{
  "n_kv_head": 2,
  "vocab_size": 9189,
  "norm_eps": 1e-06,
  "positions": "rope",
  "init": "uniform",
  "init_std_o": 0.0,
  "init_std_up": 0.0414,
  "lr_mult_o": 0.732,
  "lr_head": 0.00888,
  "final_lr_fraction": 0.0,
  "batch_tokens": 65536,
  "doc_mask": true,
  "train_tokens": 251100000,
  "dataset": "wikipedia_en"
}
MLP neurons of a small language model. Each row is named by its layer, matrix (gate and up: input weights) and neuron, and shows model dimensions 64-159. Each number is 500 + 40 x the weight over its row's rms, rounded and kept within 0 to 999. Numbers have three digits each. A neuron's up and down rows have the sign that makes its largest values positive.
Before each neuron's rows, "fires after" lists the tokens most often just before its 100 highest values on Wikipedia text that the model never trained on.

fires after: " (", ".\n\n", " \"", "==", "==\n", "==="
L10.gate248:544553474508490456462550484545557519550497515450521523488473584513510509470470512529504540554521557499518435464474460535490523473491532438562532487428442514489588564545487429447517455499501473487536544427482542499493432456446490495526485558477528453484442474443484584483515569386504492499
L10.up248:442596507439462495501481523513526538513550366471535527592537503503445562538467510546529518480507511504434551574565524505473532499469448528585476519512534531535524449529496534487554424466473515484505530452507468456502489523535470452493581491521515535502463545515496500456418571461538551553

fires after: "9"
L2.gate46:524553482474491511471558426465446484424569482419494557495517405498470529543518450501478483458538539500540497467517481557474487521496530459496588538501452523462550539523548489550472502512545463515384464515456469530493475498444512555493466467472469480476507515484455548474447548544520572491
L2.up46:518464510387483573553471525455538479549508442517448497522488530528467492558470498504467562551556518500530484511543546480521565478452517551499470559515515445478549487612513529499439561456504490524556506572529482514533451479511501570484502412465504472573518531434507502483429480563483443549

fires after: " the", " a", " The", "The", "A"
L7.gate5:443478445563489509524516499530458490472536549539531477492541425499532518524530505553572452447510512477485502494522446461476505483469478522518417480537476499493501493504593475481575505498486439481452488476541564505513464543572578519481481487485487512462525436455499579485512499569522510507
L7.up5:451474476518529485520504483467465487595506408500477404484496472530476493533532505570520476483478503501542464532472507540462515514443492553564471556490491501413527482495474462514455453449559474541526481412517500604559553539565562506533528553501410546463508489464567512486436435552465487516

fires after: "|", " |", " ", "9", "–", "0"
L13.gate260:500541435550430468525505497430460490490451454493464538589482445518495444506504505564519463517489501554552479528527524538471472510492494536518536505443450589515549437431516469431553514421535573460515507612470544428580489492518460505498539533426470491494504528559494519495507522499460498464
L13.up260:536486484542603538523482502466551518491488492522518486504523479484513510498533470513539518394555456492457572524493458461513502567464404526505498420513468533455497518407510468470490458469538466473518450563504519484451465486440566545542503518405463477545528502602512489524529503542433530446

fires after: " the", ":", "'", " P", " \""
L6.gate30:476519512490467524429445494516524541448481570500501462639565539550492566555479492473490477412498513466514530468561470521459590503468504446514506498416483559516494490453501508445446490465525481487497579476491589453490420486498467536568457527470469473490491564454545510497489503539605480441
L6.up30:461447499525436518487469564532528566521440516540518452608514496478503504461465428483444456502523499457524512469590421441470542462497499558482491515515482523534503495501420493506510503500507480512442498539463498493455469563570565458497489530467539504513564517446481540544489450476459532570

fires after: " the", " The", " each", " character", " supp", "The"
L6.gate28:547549495507521443509585523496498503492551520507483429503474475476502539525419524577529505471498539571502459537468512510469503527526472465566575503500494490557467441523548534441453489478513398531471477505520545511558478508537527517452490492506457486518555525444496463444507578532537505497
L6.up28:503443443493541501494449473470604454514529444533542476502561447483490456483519485547519455455476586452455504448515547548470513460465525499521512423560527492553531480530566507519487438518510467515522520456546468512526523469531517550479521607441513493478458547477495440578460504565413487483

fires after: "1", "0", "6", "7", "2", "8"
L8.gate194:547508500455478480546527473456516571530514417470484565482428430513520511500577525537522559558447522521482479523530576499483488570498462486455435556533475560442539433425473532408463519489505536477531535400525510450495423437494507496454489561460540517472466479455481467512442473502492541515
L8.up194:529433482459589435537546528496532506447574515468560553557553430533584515524521527466578580517548542469463582452507528466503465510497454490458510463515548523459490576520546481486455532474519420495514455459525520529583485469528485511483568506466434529416432444424473540464470524504470477495

fires after: "9"
L2.gate166:558528566446506461460515497453494473507509410517458497498495552536504495508512559572528563606531567465596450468532539464610500492483526449528508508491501502451495516431460477474511457433395493510436479551493480473527567459538473523517474473476482587546525545467494516460460533500483515513
L2.up166:579491517443424495464507505483556505454467484376484561519473531534499474568457567467477555545490604571518416497485540554455513466475548502521545467440505487483528476608520517512445489508557475414546499540522446560506546488475498539548481430457543457522516547467540542506514532472524531513

fires after: ".", " |", " Women"
L2.gate31:562529570412511507489508415475561496491485534514458542477453507497464502471481475500505534627530505485501520460446504510492468617511536493530580457566464589455530526455567530500591423519511476518458444492583600542582494449493467475479539525443467469503508499522551459504478523480541450499
L2.up31:472528527496575598447596512489556491444515470522422474488478557490505458520583531533458483511517518520446563460428474495532451523528494464497499532567500522492579465544487541512515416523463479497523517480540533508570498471510505472492523505510489512480504490497539477430478551478485489544

fires after: " Women", " Men", " women", " men", " People", " Woman"
L3.gate65:464464546493466517549474481532547539519542435476517538524548460539505442439471441510503515533520483518553542445447487489481483534497508482428477562485502493536564479530537572547508443438566569512550438476569565519567553434567444512544503462515457459421482523443416483439477448493542465476
L3.up65:498523482489512534570537520476541562514488563519439464484447553431423512474515455512431507473519467517574440534523523486527481459494499497505423490525583569496464479456441443430527582503514499474445508433493545479440477533495476525478471508466501460530485485541555452525523535544498521531

fires after: "0", "1", "2", " w", "3", " f"
L7.gate176:509591459460483528538516413459500544529482539507421558503535530506481478550469474495491491469480465477486534533498449440476562481444523532492506540435541471525612528473511527505465509453566511523489483524456564506518513544520501513510512468508441533430426521475519512458427480551471490472
L7.up176:483489468545517485455547528501554515475517536509446499455556488494454477556428444469448526557500437479495518518476442464442440546452477449497478504504471479437481558549546564409481504417525531495540534517488520512481537485544483480524529512534545477504507474458529595465542445551438538508

fires after: " (", " $", "-", " ", "."
L3.gate144:566524516516462527499506531543450533469515505516502561445531499539459475547526499509470524559479542482477490492553543537517492472563414577471410581509473478500533541498479506408488536582468512471485508508548486511521527438524497521554441536520434491505476568549537499499455557449484456482
L3.up144:578529550445416445441464502523520500455518494541499446511480532444479512537467506457487532496447491503514551427569564479529502509506449610526476523474448548520492537491445541479542424532614596454449444522618475479492505501530498579569522507547508468484484502527442473500524579454463456463

fires after: ".", " the", " re", " f", " most", " fe"
L9.gate275:537496454519542551450506560424553487488549534450513515495448504481527475549534480485448545557482447490492477411463514502575485569496437452542476469583529502471486524481534538464506534536513548516553447503417452490479560505506492488514484557444512463527551471490569473500487470541488490450
L9.up275:449522473579553475439468515443554527420500501471451436551474480544505484494508412509421495532569473498497527504517419499497520509471472520504509477446528531499478570618549482419555534506491496518483475489477507522467544459542439481480540529442500523541521425446531512529544478535564465471

fires after: "–", " ", "0", "9", "1", "|"
L13.gate163:532533541526447539532478489493538564512502549506472491540544477516474436562395492509500591487480461565571484491409543481514464584479478584542478491505555576442498503456477494508492473498458562363418486543491539469530494442500474417552476478472447492512480547502553506482500519516492484536
L13.up163:488566500484489532467587549482476525507441569584520515461444485517473526498467476499534511453487557525446550433521521431549544486457471530531573444451538538495502500455523504469500595449501562530557543460520518502459501423490509600508526510531436420568521536492525562486501480504524520473

fires after: " was", " the", "==", " ("
L6.gate220:562528514532522564522483561466524473519496569424539499499481534476549502607473485391545518513511487504529504501440480537473502511500531507434424492462566555503499466466483413518485491488481456561544493488486451478525494451553499532503528500435544546505474464455515476445499558509569507479
L6.up220:395494455486418514447522504484414496576532505535530518541594493529465462452400479491485547515450498541494518537540421568467534517538531555485548506468473471477483465536498526469467413461499438465488491466454500448530494428533493508482498466444532451483542606579517508502488489468493493491

fires after: " E", " M", "E", "M", " f"
L6.gate25:541497547478541475546555535446467444510444512495513472481543422485579505508480512520399465553468553485498492549482541487510525541408500560439495516522580538487500534527505516580547529520542498527490498449508517417482471549523534433513519458508465481443477509498387478510436516530582486516
L6.up25:450490526469563484481437475482524512492452581493487483503478418511420497509549468511515450512473428557482505535510570481471448524531448464455429497466440488506495542457452541489523417529534464478454608451447519522571531505510511493547467496518539527496525552566508569496516504530459455538

fires after: "9", "–", "0", "|", "1", " "
L13.gate19:469538550445513469522493426505470592515510517485549547536448501502501433521512451560541519503449490500495525499480495449468506443472578568547530521479597603424514489526455500493535421420526565533463483442521472441502480533522539511534446522488480461459495529507522507502458483443559551486
L13.up19:519537519510472504513472490470480548484515511519546542560499528476525472536450470454547523445481516477507479521473522414500569503460471571568450492511461486464513529522491544540505496455486489587576509480468467449521538513485451493561475513434432502492448536578509502482445504500489564523

fires after: "-", " |\n", "b", " D"
L2.gate101:530520524525507554511473495494589497522505515548536500442497531475434526512546519514445469498451532536464489523464547513524476540500476576500504530509562477497497484550586539477521520503506481479484477540602517455465520435495482483459500456481478520502460426484515519486472504493540555559
L2.up101:483553458512490458463517521551450424466545387460481460524514569486475586541507436487484545491488428477496507449502492477497554572500511556543432462514462492524550520466512475571469508484520473495568464523464499551623456528450561503423548527544444540482528527478468501482457512427502514571

fires after: " the", " a", " an", "The", "'s"
L13.gate284:528571495504517522568516538584513555452524466516504528478502500454454496556575451484510494601497474531531525521510450527512456490503523482512497464585484528437523420498597536439575478505542515467498490480508463563548475556529480503484467559470478501435493493477508522510461517527594423443
L13.up284:480521510462529484429493580430493468478552513515528472550499451531478507550541553503432535527478422529531555528570536497474482481510434467514539562522503559549488497575496466455462575516541470485435510480493491540474473519541436567580469505481463565507505509476443509538497510544528440518

fires after: " |", "|", " No"
L10.gate124:507547554537489467492541559519510464472459494570467555402518576429510554503510471517512513509527512506607564503485533483438438533464442472524537452439458526496526501532467515537553513529543573515602428528507503481456489518435459549520542485444509529493475550474566448499489498517565532547
L10.up124:481598445500451476536463528520460550421400568551505508416556487538493495485509515555426488464591543474491510532500501449510504581556476489468549514528526509508546481508544525552484538493505579542467547540553506508456454449506490504481524500548604512540442475503518467497508525417508543595

fires after: " |", "-", "|"
L10.gate20:535495446508453502522497479498516477488470531555571526492532508509496524553568495487466496483467477556538479455467521531469486478447461498513493462524501463509530522518531554465439471475496501519557496465513444440482510369529540518524497526490512520510526505464485507534474480480434464546
L10.up20:534426523483513548549518484535510413497505485548455436488469463465397460522483496522480544544487518424461486449491548530456491518514519530515436492548416500497522553449449542542471532536501494517467482488542455503484479406458582510454510506514540473469469574465509460444472500524456527521

fires after: " the", " their"
L10.gate140:548449496578481515496473488590480414480501419523514561507439539489489510470464467517545455528488470576488521551464539534493493506438501515515572434492523599471504521478510510540543473463496470551532517542482571533506534524492528476476479474510523475506526513423515538365434471515503491450
L10.up140:494508491484530466467542469556530436562479501502516542443490496483481555537446489484534446420420529489403448517543540538484500475498428527537520482567430567515587404469504516507504541555444484482474500546495466492551487499572507452498521509492477485519467464453494537493502567523471480473

fires after: " m", " D", "M", " M", " d", " n"
L7.gate224:540538467489515490524518501491568456480464551520555503531494493523485526486497494475440474476485477481531475530560491429445557515404458489466512494458471407578470507495485538518560443545472534473542461424473483479460463499540585493435475489438485541503492495563482489497420461578495489613
L7.up224:523543436488489459495503511471529468463446468610518485478462577464520550528484512541526486462474454456458464458501526434507566492457452544482543486397512459493433545584535567581499451566490419553456460435436477432507578426520506493508497526508509513537472548432492570489441516559480539536

fires after: " R", " L", " l", "L", " the"
L6.gate159:539448495513442559461447484558535399454475515482475468540567546520414493468496442505538514489567445475519470477521535495532429458423479544512421478473540492494417460499568454486567510509478507526490514452506556571516487475498495494494570510479503512493419546430480508479524437527518465510
L6.up159:477585516534539454429507447533480430459518549446508458528529486410532505421436495491473532580525482495409528517535488488506523466461451556525532507510468510473456463468501513454556490488482488462449489470484523519471433440537553531472570494594518540441452457476467502509451478556535509452

fires after: " (", " \"", " ", "\n\n", ".\n\n", " =\n\n"
L4.gate199:500584477488442482522444512555512456556505537481523508493545523472460504479455500450542633506465490471566458469495487545507536466533484436492439472502450482557503486509531512559440472490459468503530438492501511457485449518510436529527487490509542428530513551504455467485539561480551464536
L4.up199:526550517512513564497562491569549438474455437524494490545506464449505507483497503503490538483492498521540537455547460505465530552519515553467417531523487529515479543470548520498479482529511562486493479457509487472525509514485441530499578495503524462482486511512480505502565575533436465396

fires after: " Z", " Sh", " P"
L7.gate112:479511551530503470496533559526589470491502444555485482492541459439515546537483432514468541511527447521514477513549518504464481538532512383544442535426430500445446437496517441443483434484462488463486520508507517462453429529511514420534480451486523541509507534482469442536511419533523479459
L7.up112:483508502470562463496425483559523493514482526411513532492522440492490469487544475566486504523574528553481423458549443529551566530535496563410536541563465519516545445506491486520535450518489504428534449549558496545558549450527487517559484446574474523515535581486416530594495531432463445460

fires after: "9", "0", "3", "1", "4", "6"
L4.gate56:448532490533507531581561442484533519494479501584518457494473428537416505508488521547485512518488542448495560531531473451543531495445547514471481417440518548537460438482483520488477488495518511511595519442533520487591507539477511438591481558456452476427457505536538531519511525451542545586
L4.up56:437507456463480517514524494421535562548522512543413516483498455519495510547458482492546473486488524506517517519534472480457520534432484474533524478547562563554530453490524491521465524527434497509580481443505485547534515514502526494528482583486431492424516526523499499477478534540513546523